config = dict(
    num_attention_heads=7,
    intermediate_size=1792,
    hidden_act='squared_relu',
    rope_theta=25900.0,
    bias='all',
    init='normal',
    init_std_o=0.0,
    init_std_up=0.037,
    beta1=0.93,
)
MLP neurons of a small language model. Each row is named by its layer, matrix (up: input weights) and neuron, and shows model dimensions 298-447. Each number is 500 + 40 x the weight over its row's rms, rounded and kept within 0 to 999. Numbers have three digits each.
A block is one neuron, or neurons of one layer that tend to fire together. Before each block is what it responds to, as a language model described it from the Wikipedia text at the highest values.

Responds to: Short two-letter opening pieces of words split into several tokens, mostly names and rarer words, such as Gu(errero), Ré-un-ion, z-o-os, bo(iler).
L8.up82:512535507554495521493490549490581508522496526499532535496428435488455496530494479587490475436474442541494498492486523495431571429543447522509545440480515542605491496580382520540494509472595511480506489540451418545512424503432512477525508483492517478456390515458449508468542437581479463526493521464517499520554457473510472475484461544577456493467546511489466474463512506451538541495560465430533496465519563525494486502484505543475514542507456528396449
L8.up460:441432526507530507425533482506513593470456518444614475484526506504537472419483546607471481529472467408511493596428517448499537506535453522472484571460568488502525533421513449434534460474524497455509476519548454521527488456491429427487474524556496512466533466467536539508503437463466483481518501471530537483464475523488463500492536531524507495542550477569540519484544538532492507501468512427486549456548515467465479539487566517497531447521531504490492
L8.up1078:537606491515497497532492442577503438423529527534507488478472402519494493456410548532479514479504504444518466516551517486478568522557412497486503506590540475492551550481498519455453525485586542533626469521492472496516484499517509528506517501597541508477447511474468561506551500467478537453546542522499435561543500487499485477548624502474419462540490527466483487469405532528535477501474464456520557399597525418529523545565512410567513492437504551510477
L8.up1478:534430479513510506516508494516477508488527553511539476500515472465520465477493545464425463446438553421528561491509434496488466540554489470430483469463485504500488504523509379543448445472483427518575468468504538465495512505527513484475471441438515524496540466483452510455476523498444526543607457510466456515467498437560483468449576486502486416467516558535521535503541480431507550542454474461459517528521423477492457544502499423506500507541462474585509

Responds to: Short vowel-led word pieces (i, o, a, ini) inside multi-token words, mostly foreign personal or place names, e.g. Not-o, Pat-i-ño, Lotb-ini-ère.
L10.up29:453502507443492511489572467493512524506492551399550518335493462510495501547513499485506565470503567473504522568474406504513463514473541487564477496505473485462544566502507440449552476507561571486399477452599540502484542496511509408477472425473549485502494481520519495511455474467570499429504472466493484482510509583537528462464587517531543536422458561496565488473520531451498524527483579447507550480561592511486431497505538475473452473478487550511495
L10.up205:558476473440461504577545542499579552499487492508514523409558444528522463464558414480526506500403491502532543531494481485443488443491463510503509479513529468485454470480514474538517473502492488496492520533462450543440462562535507579482513480526465485613520416514529538500506482501494526549567510440528524585550501559517512474529409440519530540489481529500488459459537562531558516484432449510490490475567509464455502513459472459481467458459536586523432
L10.up233:527494405527539461528556565571565495512571493533556502505508557461446472495493504502453555503460520449369526480490477541498536468507456478453493451493485527519529434568491436497463422489475548453468560513478510527479517501548505540558448573462441478548516468514592467530498426534485512431476514525679522504518462493470468454498608505542431492415541473506485448522527436584455503497503538551463512440461473482487498507532458485484539421507464477514506
L10.up293:517515497523532496475526485490449482483415442469498500482438539496529448518490482494571476511515529456507545524470471512506492428509514543410542526455597559508519551454517504444537576561543535525568426503521510453511551474430535464527480491559486540613516541420476498473493531511462494480501486465484526530479487528517455483522545485491461473455557536392521459489437531544535539542487510474512446414466542484447529488519567425581493524472518489450490
L10.up326:608528533505468524492488470500560545515500504526490554529495508507555494529409549561489508443490487439510536421443426475486463532445452486559486462473467544470490570506459464497510446513504436550579467534519474525471480507473490459523518520491543472554474539476507476506487467471556472529464479537562393467608561514442473487505535444522544471546462409563506490463486469550484498491402517596481488470547502533592463508495568491577517475441430513510501
L10.up454:516506508513486502482564544531558528543487571540480499470574509525478512504533537491551490464441576460463566532481436568534523458519521512522485516554562493556456430475534405505483462482465503488471471534500474529533475466495439548510463513428519495525524565521556509515509550505462471522523534517556484498508434495499570556636509462556478504571497526524490485561512482498524455492474522481523441486517591519525480473498468539529501516432527509521569
L10.up479:473473534470508534478526510531499548576490500516506476544486537435493490396504466507538515477498486478490561502458447488493530442480566594506497508514564511453505492576480450433516512547430479556494514538479549525457474478508510465496520537484491542504549550452472458471492543541552429488487489533548552454517531505517515528446494460559518532470461525571547489532449494482449544432490483489533493503471440536547497489495537491591529490455478474507411
L10.up507:468452448578510517504524511526451503496469569476417514491524495476446525460461423498511451543481459483545469553478513479454535433558537522495493494447539447506531524487522473441497497537589485419451448482512535518504470559467565479505454483498451489544457435463496455467561514509503519492489543442447547461582495469465504591529505489517448561485549541499497495538493475473459510512442495472469482469516487543459521546450514495521530480457511483480473
L10.up691:494436488542488364459481496493518496485456445528498409459516479518541471471482487512466528443473526475458558494513502530524497468533491429511508592430578522571482559591561452511457463461549501457533440459554540439471433524444547486499472479552541507484500493477476536454525475479481513495527512507482494450512503484507595452460479480581464485510501515443514429523486528491453484545521498493467480478520482476573477553526566500549539434465502495439479
L10.up798:509528460413550518460515549451552552545511393500442471477482478525475405566465514481496530485454559461484470541551456459556507460459494493440589501514497498437527461563494510496510478484488526475520494547442505394501536583425548461503503517508503507537446467443563527404526471419419486533416496480473411530536496464472475442497506482482471495474498446480434508501479484509544487414505513520545410478554489529569546452510504551553538563494570502549478
L10.up887:513417471473478446535532454504523455520505505457516428461496420468489476529530422510509512516498499500494480541518435518506503523444531467470483482537528457548452482501597492475473584434511548489527496504516444535468455515472599495573517545466535489525483416532462560490503480541446465596487548452486502430485468447426500501573422512468504575563493518459500483559518612503451544442487444506476507491512510528445515493490476598487571587461506517535440
L10.up1390:505453495421426421535502561493488550510502479541468489505457478521462519572466456490527520525494530447539520465553486474501479525445486503466446543482598518565526516461480456466511463437514457449622485499455502536476470491539446523518493438433544463587473476484498435485519532552481479483523530523508505521602480488508503503492490451494518427543551513519479472493498523515537424575504544542508443465569516418455494579463509488511515494491508521473457
L10.up1419:492553559468499513486528497571562468461485471460435442470443496512493496446533407512506475514454528526499495469468511449533563460531473575503468532564516518511520502483508510500460437519517515536471445458482511527499510502404468546546521586490458526506439498470509459530560501526452509456519528499477480570458489474473472565481483455454584506524514475526551508509421455517436479523444511492511443479565469487453501574526489480522470539514544424488555
L10.up1570:504534506502530519526493548551414510518474441518534494557467473489527440518503436489505522535518546507556458503515524524465516372455543501581492463506513531575494513562455468558505437573523525582469471575565500511492391549481484461502492520536571571550436489486533431532537465444461560496483526524466453455523481530444534502514488446566473515534538516491537514510433491505488484455509463506481492525526493511539535522568479496583525542416512494456520
L10.up1593:504489512526572499441437452530483504483411515474447504465475542498513467453533530497563556451538505526498541553497396521495462479472547452492434467559505535538520493521446422429518520481510542565564486528545493466531483467493507516482479505471546434451442463533532532499508590452465506530518484496448501559476467512551480492493520490492518502399509459453510394499500542505508511549448455538520413461426507543519449463497525524538535523510480536475523
L10.up1768:489460472489512384503483426530483505473481498428483515440528471528474473520465521511520568477455515512442521490543432518475520466550485504447481517473556555553503510530481469514454506421516487530593537526479482486467457538403563470541484462564523490532448442486547496433512418480458527545455469520439556487608481517487576447519544567534456456492576512516567428494510509538583446557420473492453504507519538560580534534442589475591581537455457479510416

Responds to: The closing pipe at the end of a wiki table row, just before a line break, e.g. after "5 |" or "Won |"; also sometimes a sentence-final period or comma.
L10.up131:546497511549497471487501463537553508467491507532511428535474561510594472501463456465512434564563485513477451522486489567513525509476462514515494496489478482461429525475539479516528536575450457503506448508488463470566515444497514548528539425430449411433535543477498487445497486465430479511503504489411506509505435496581534455459512431463535573460525426494493500421506499478530447511493496429557493545515511539506445562493456500491558572440481461533462
L10.up151:505485487479450574492525571554522594546506548516448442463530574556471521477524457467452546541522517455483446495504495491512437514491523528552444512495508514551445465464446521559486506421471493517509453483435432501494525467463464559488491535467483414531476461472474568500515549508516491509518526507549561460467463503580517476519457532479502540500496456412442494463587541461524470574528465535560489552479445538541491588495524425569492411505470493501538
L10.up391:488452500468550542413494576462501429467559552453563484484453502451573460477580527421511526545515507508456480444478504534485358499468512463538494552532447528521507516539509534446523454538424404437389586497469501537555541494497474516522446529514499566488520530470505492526522548477506540509510513467410538543550457526401540563525522510462429501521467477494475443424465494452408548489522520499492492499547566477521494499510564486453433482453508481477446
L10.up393:459443454519505547491521542481493478491446475500479488565489534456555491481558502459492536511570453524482495565508480587447453529501484521509503476488498506518493462470457494541503478440564468442445495534552462557599482485515512477494525533521444499509442475494474491542501433415479498493482509452471536506533457557529457497460486581500558511512480452490522524448470538417522500528521522579485499549557503508555498604447466498555498510539558423618545
L10.up494:503479518487431495482485534564461530530522500491480489516516507552533493589561505462492524517456500462461525549544519538469487510455523527520512408454493431491489524526519470517430478554509545540558504436539482550510478460456477563469491441471519456520433537559561515513508422512519432498476394504516536522508461487494532511516440517524478487439470481570487494503509482508522459474525515484451529463473603509449499483495489513539483525516442461577487
L10.up520:510528483541528515498493590527535420523602502462465505537549494539495507564531509437494482522524482531485515513537463546543455438480569516442509543460465543468479527492436454560495466457493523478486506525535444446517516471458555449520484520518556526465462515482505511566525519519509579461490512432511510540510499482476458409534489480512583506494471473499473503448555507509444465449513489467482436528517521489570487523508447457497540545507492553514511
L10.up569:530430509527507521509491561480492513459535552594515537474549476508516494503528491472489515474470465487503440516467508427464488455543533493568477551512496491515490452495484514423472513503561545537471499419555480477544466458475479547424542580470446481523588525521500532535474515456536498518472493485462530564566471531530446563561568575489456597479572488542455487474510497501532531475509577455549562574549543451468531507529536540424544514603474497573536
L10.up571:536474503531458427516484494487466523545602518594413507501525567496492492556496507445490535429540580552486547561543466492494412468446587545471464531568530469495466508594561575572548518498517519496486496510572517534520547515531508480550508539471495481451442511480500456496457551486566524451500568507468541468490477458508516496485563480486511547574565457524552474515543450553499549469553493440472453496487536492531461520439443539558493449520524497554501
L10.up1145:476464454448498490485458568567531504545540529507471514462453494505486530444533602514538526520503508479511448502545437457543497496459482441530490432520479463539485520501416450462522542466509545527482632493564489541458511590471498544498512506547580534517590526486497454540556521566578550479400534422518500475469403499612523451536413466478474547555517486568522454450515511530503510509485475481473498467617523551477594521503507563474532458535458503504488
L10.up1174:548484449554533491518525555442545515484515494537477464433496520536526472465459541553482493544430448513520553569507418461499410560506435516507512514438584459488521524470471474508500541489518500525601530403509521579531526600537482530484489474497501488495579497478517523443515505551502437476481408470423520533443442516525551507535462531465458486550504474502507498530490472562498462508523507508504528430495499539486557502463508560536410509468467462538444
L10.up1297:515559420546528561488500504528568476467532524466515495499507531537506425451542471453501557525495453474478549508433499461467438468500483418507493519515562472525437508476446449460420435487456538556476526518525457545445472516593472486516472545473423466546541554521549550521530489527567506496532435545490533485439522480565523528508487461511431483456543503431502519432491431517447486438532483490462530546589526467570462552483463505517485512469442557534461
L10.up1343:583537475458483445499496445509479489459465472506481422475551516546511465530478501444557531478552480548508484524449520542491459501530504486558521603433504495452453502484455502582495543435505504511484527496570479487504578566506498551540476469535438519475444498494544514546518453549509507484499484514531476480474474462475497437521516527534549501456484555445468513422510519578568488473449519472549438465560515495454555502505453503528547509553529413517533
L10.up1642:497522467460447520454469445510481478452455437398478416532520571556576530498537526464512501484511535487488491495533483466512520479449596476481481518451433520518549471470422496540491423446535310500408514509544596496493498477522503510477539480513537493472448500507467491485515569435445509494474471479545503457593413405470562463484498406432495478550502485500489540463507506418452528508534497468514438556484594469464526471427476466540493521527537479421526
L10.up1656:444499534457485490500500452538484489470506541557507515498484514476543470558480469528456522478457525462458480537453473532573430476562562517559512502469506490506514494456472594475495556526484465520528490508505442500446521478475534548507489551441526485513460445503488507557531500450492553492520463422428532541490431452532523448505510463449503560501547434506445427451503460521501476487506523447583488561474477440538543465469511464555436526570575518575567
L10.up1682:522434524526473509516525487568466512444526483511403436540509540480515501548471478481489460532514471436464536480534549492513451465542545513537499413486493455447459470552458501528555526536452514494430513482487495488463423533631581505481479463452483537546503562422488536496445489453462549519509539430536466445499455519513509489547486459531524513478432533456493484439533513538542493534496575474532507453520486481500478464494537545549468581527523502531483
L10.up1748:493478505456521465409419496522486432466453465488595553458525582495486547489541544441416559442496523561535514452510484483516428512436498500560494461482408461552486519540569486561495525551543535470530528478429551449452540496492484485487524501442513583459524436548446499470459484506447457492460476505484498479494498479556432447475543471434518539495562428504416453548481488536557469462533507451536448468427446501526445481463474540579433507467500462460521

Responds to: Pipe or newline right after the last word of a table cell or bulleted list item, e.g. after "bandleader", "Glasgow", "Neon Future IV".
L8.up387:492495479485430513521472490496465508501448517566556501526534541565468565481556508479519500444482508531489459487462503546511481419476527456506508543476486494455450568473523476492521512472447545508512527480501432501513427511443492448455461471546572484475429504549441505518517587515508552488500450449471486534480528531513524457454471496489436549476566552509476570481589483484488505485387484518537519481515418491478519508554467497510562404486524459522522
L8.up561:560445558568529563513548487503465529510548549476475487445534535448484498514530491517508500478444490496479533533401497440540507537473468444489517477369496471572504520469518467496440575466498458573546507497552485512436438455468522462518514419566434454464556575524523507499491540558421448457574470499499532556461493516462443465521553399500537564502573420538529547502552509481533469481531502484537477542474564493516498527585503505454507546476448444522473
L8.up958:525463469515522528450564499488492492469511534597480451436510466558478481547581568575406486541513532459475443550411419489445558489439481525537501482528510542558489565517454474467487595561487514497514470484532511530517548484407473467482542478520454520523480514490516502540504543586456463479520508507441485505410455495478477425506509445489488502472502462512479500567518524522589512494589491486584506425536521491511472507545531418433444477495533561478491
L8.up1768:556411532476436466524484488523505454431468530583538466543521444493448532496552524506519512494459476514435472476472484476534481490492497522562540490551516543434466489507498518536496586479457491512415520493542476513480521501426460503488529515590522455483565484464455574539424556494511470581459444501430475499545434509465479521577495486513447511551520487508470508472561483492551508474501489474485475509534507449535520494528567419502544419454424464502492

Responds to: Word-piece "a" or "ar" inside non-English proper names, e.g. Saint-Vaast, Française, Taqi; occasionally place names after in (Wales, California).
L3.up1328:545501510498454493564518432516519453527508460399569496489524547470524522532514523526532511494513535454504514462542454536558535437519502486484570492455457503531477537499493432508482439556498510484485509528456487486526487510474553483551534477593456429504519536510445447445489438528462520497437519483564563419582507477455480539505472459498487467456498499523441521541435472495483551522530435557528477474516518503500483521550499523503496503529438530567449

Responds to: Pipe delimiters in wiki-style tables, especially the closing pipe after an empty or final cell just before a line break, as in election, sports and timetable tables.
L3.up1693:547537530502452492490426493474565516458444485515468502455569486545559439537490456507499501567449543543454518495551499469533420520481520522499499461551450487579428558506535495575528453461451484484507493538554500500470471510516506513510503467554568499501507505482484509509541494474538537519552561521572503527464470480547481444468565501503521479456482480500527460501463479492615500545525428493467480511455503482524462570432445507478551487516482518484464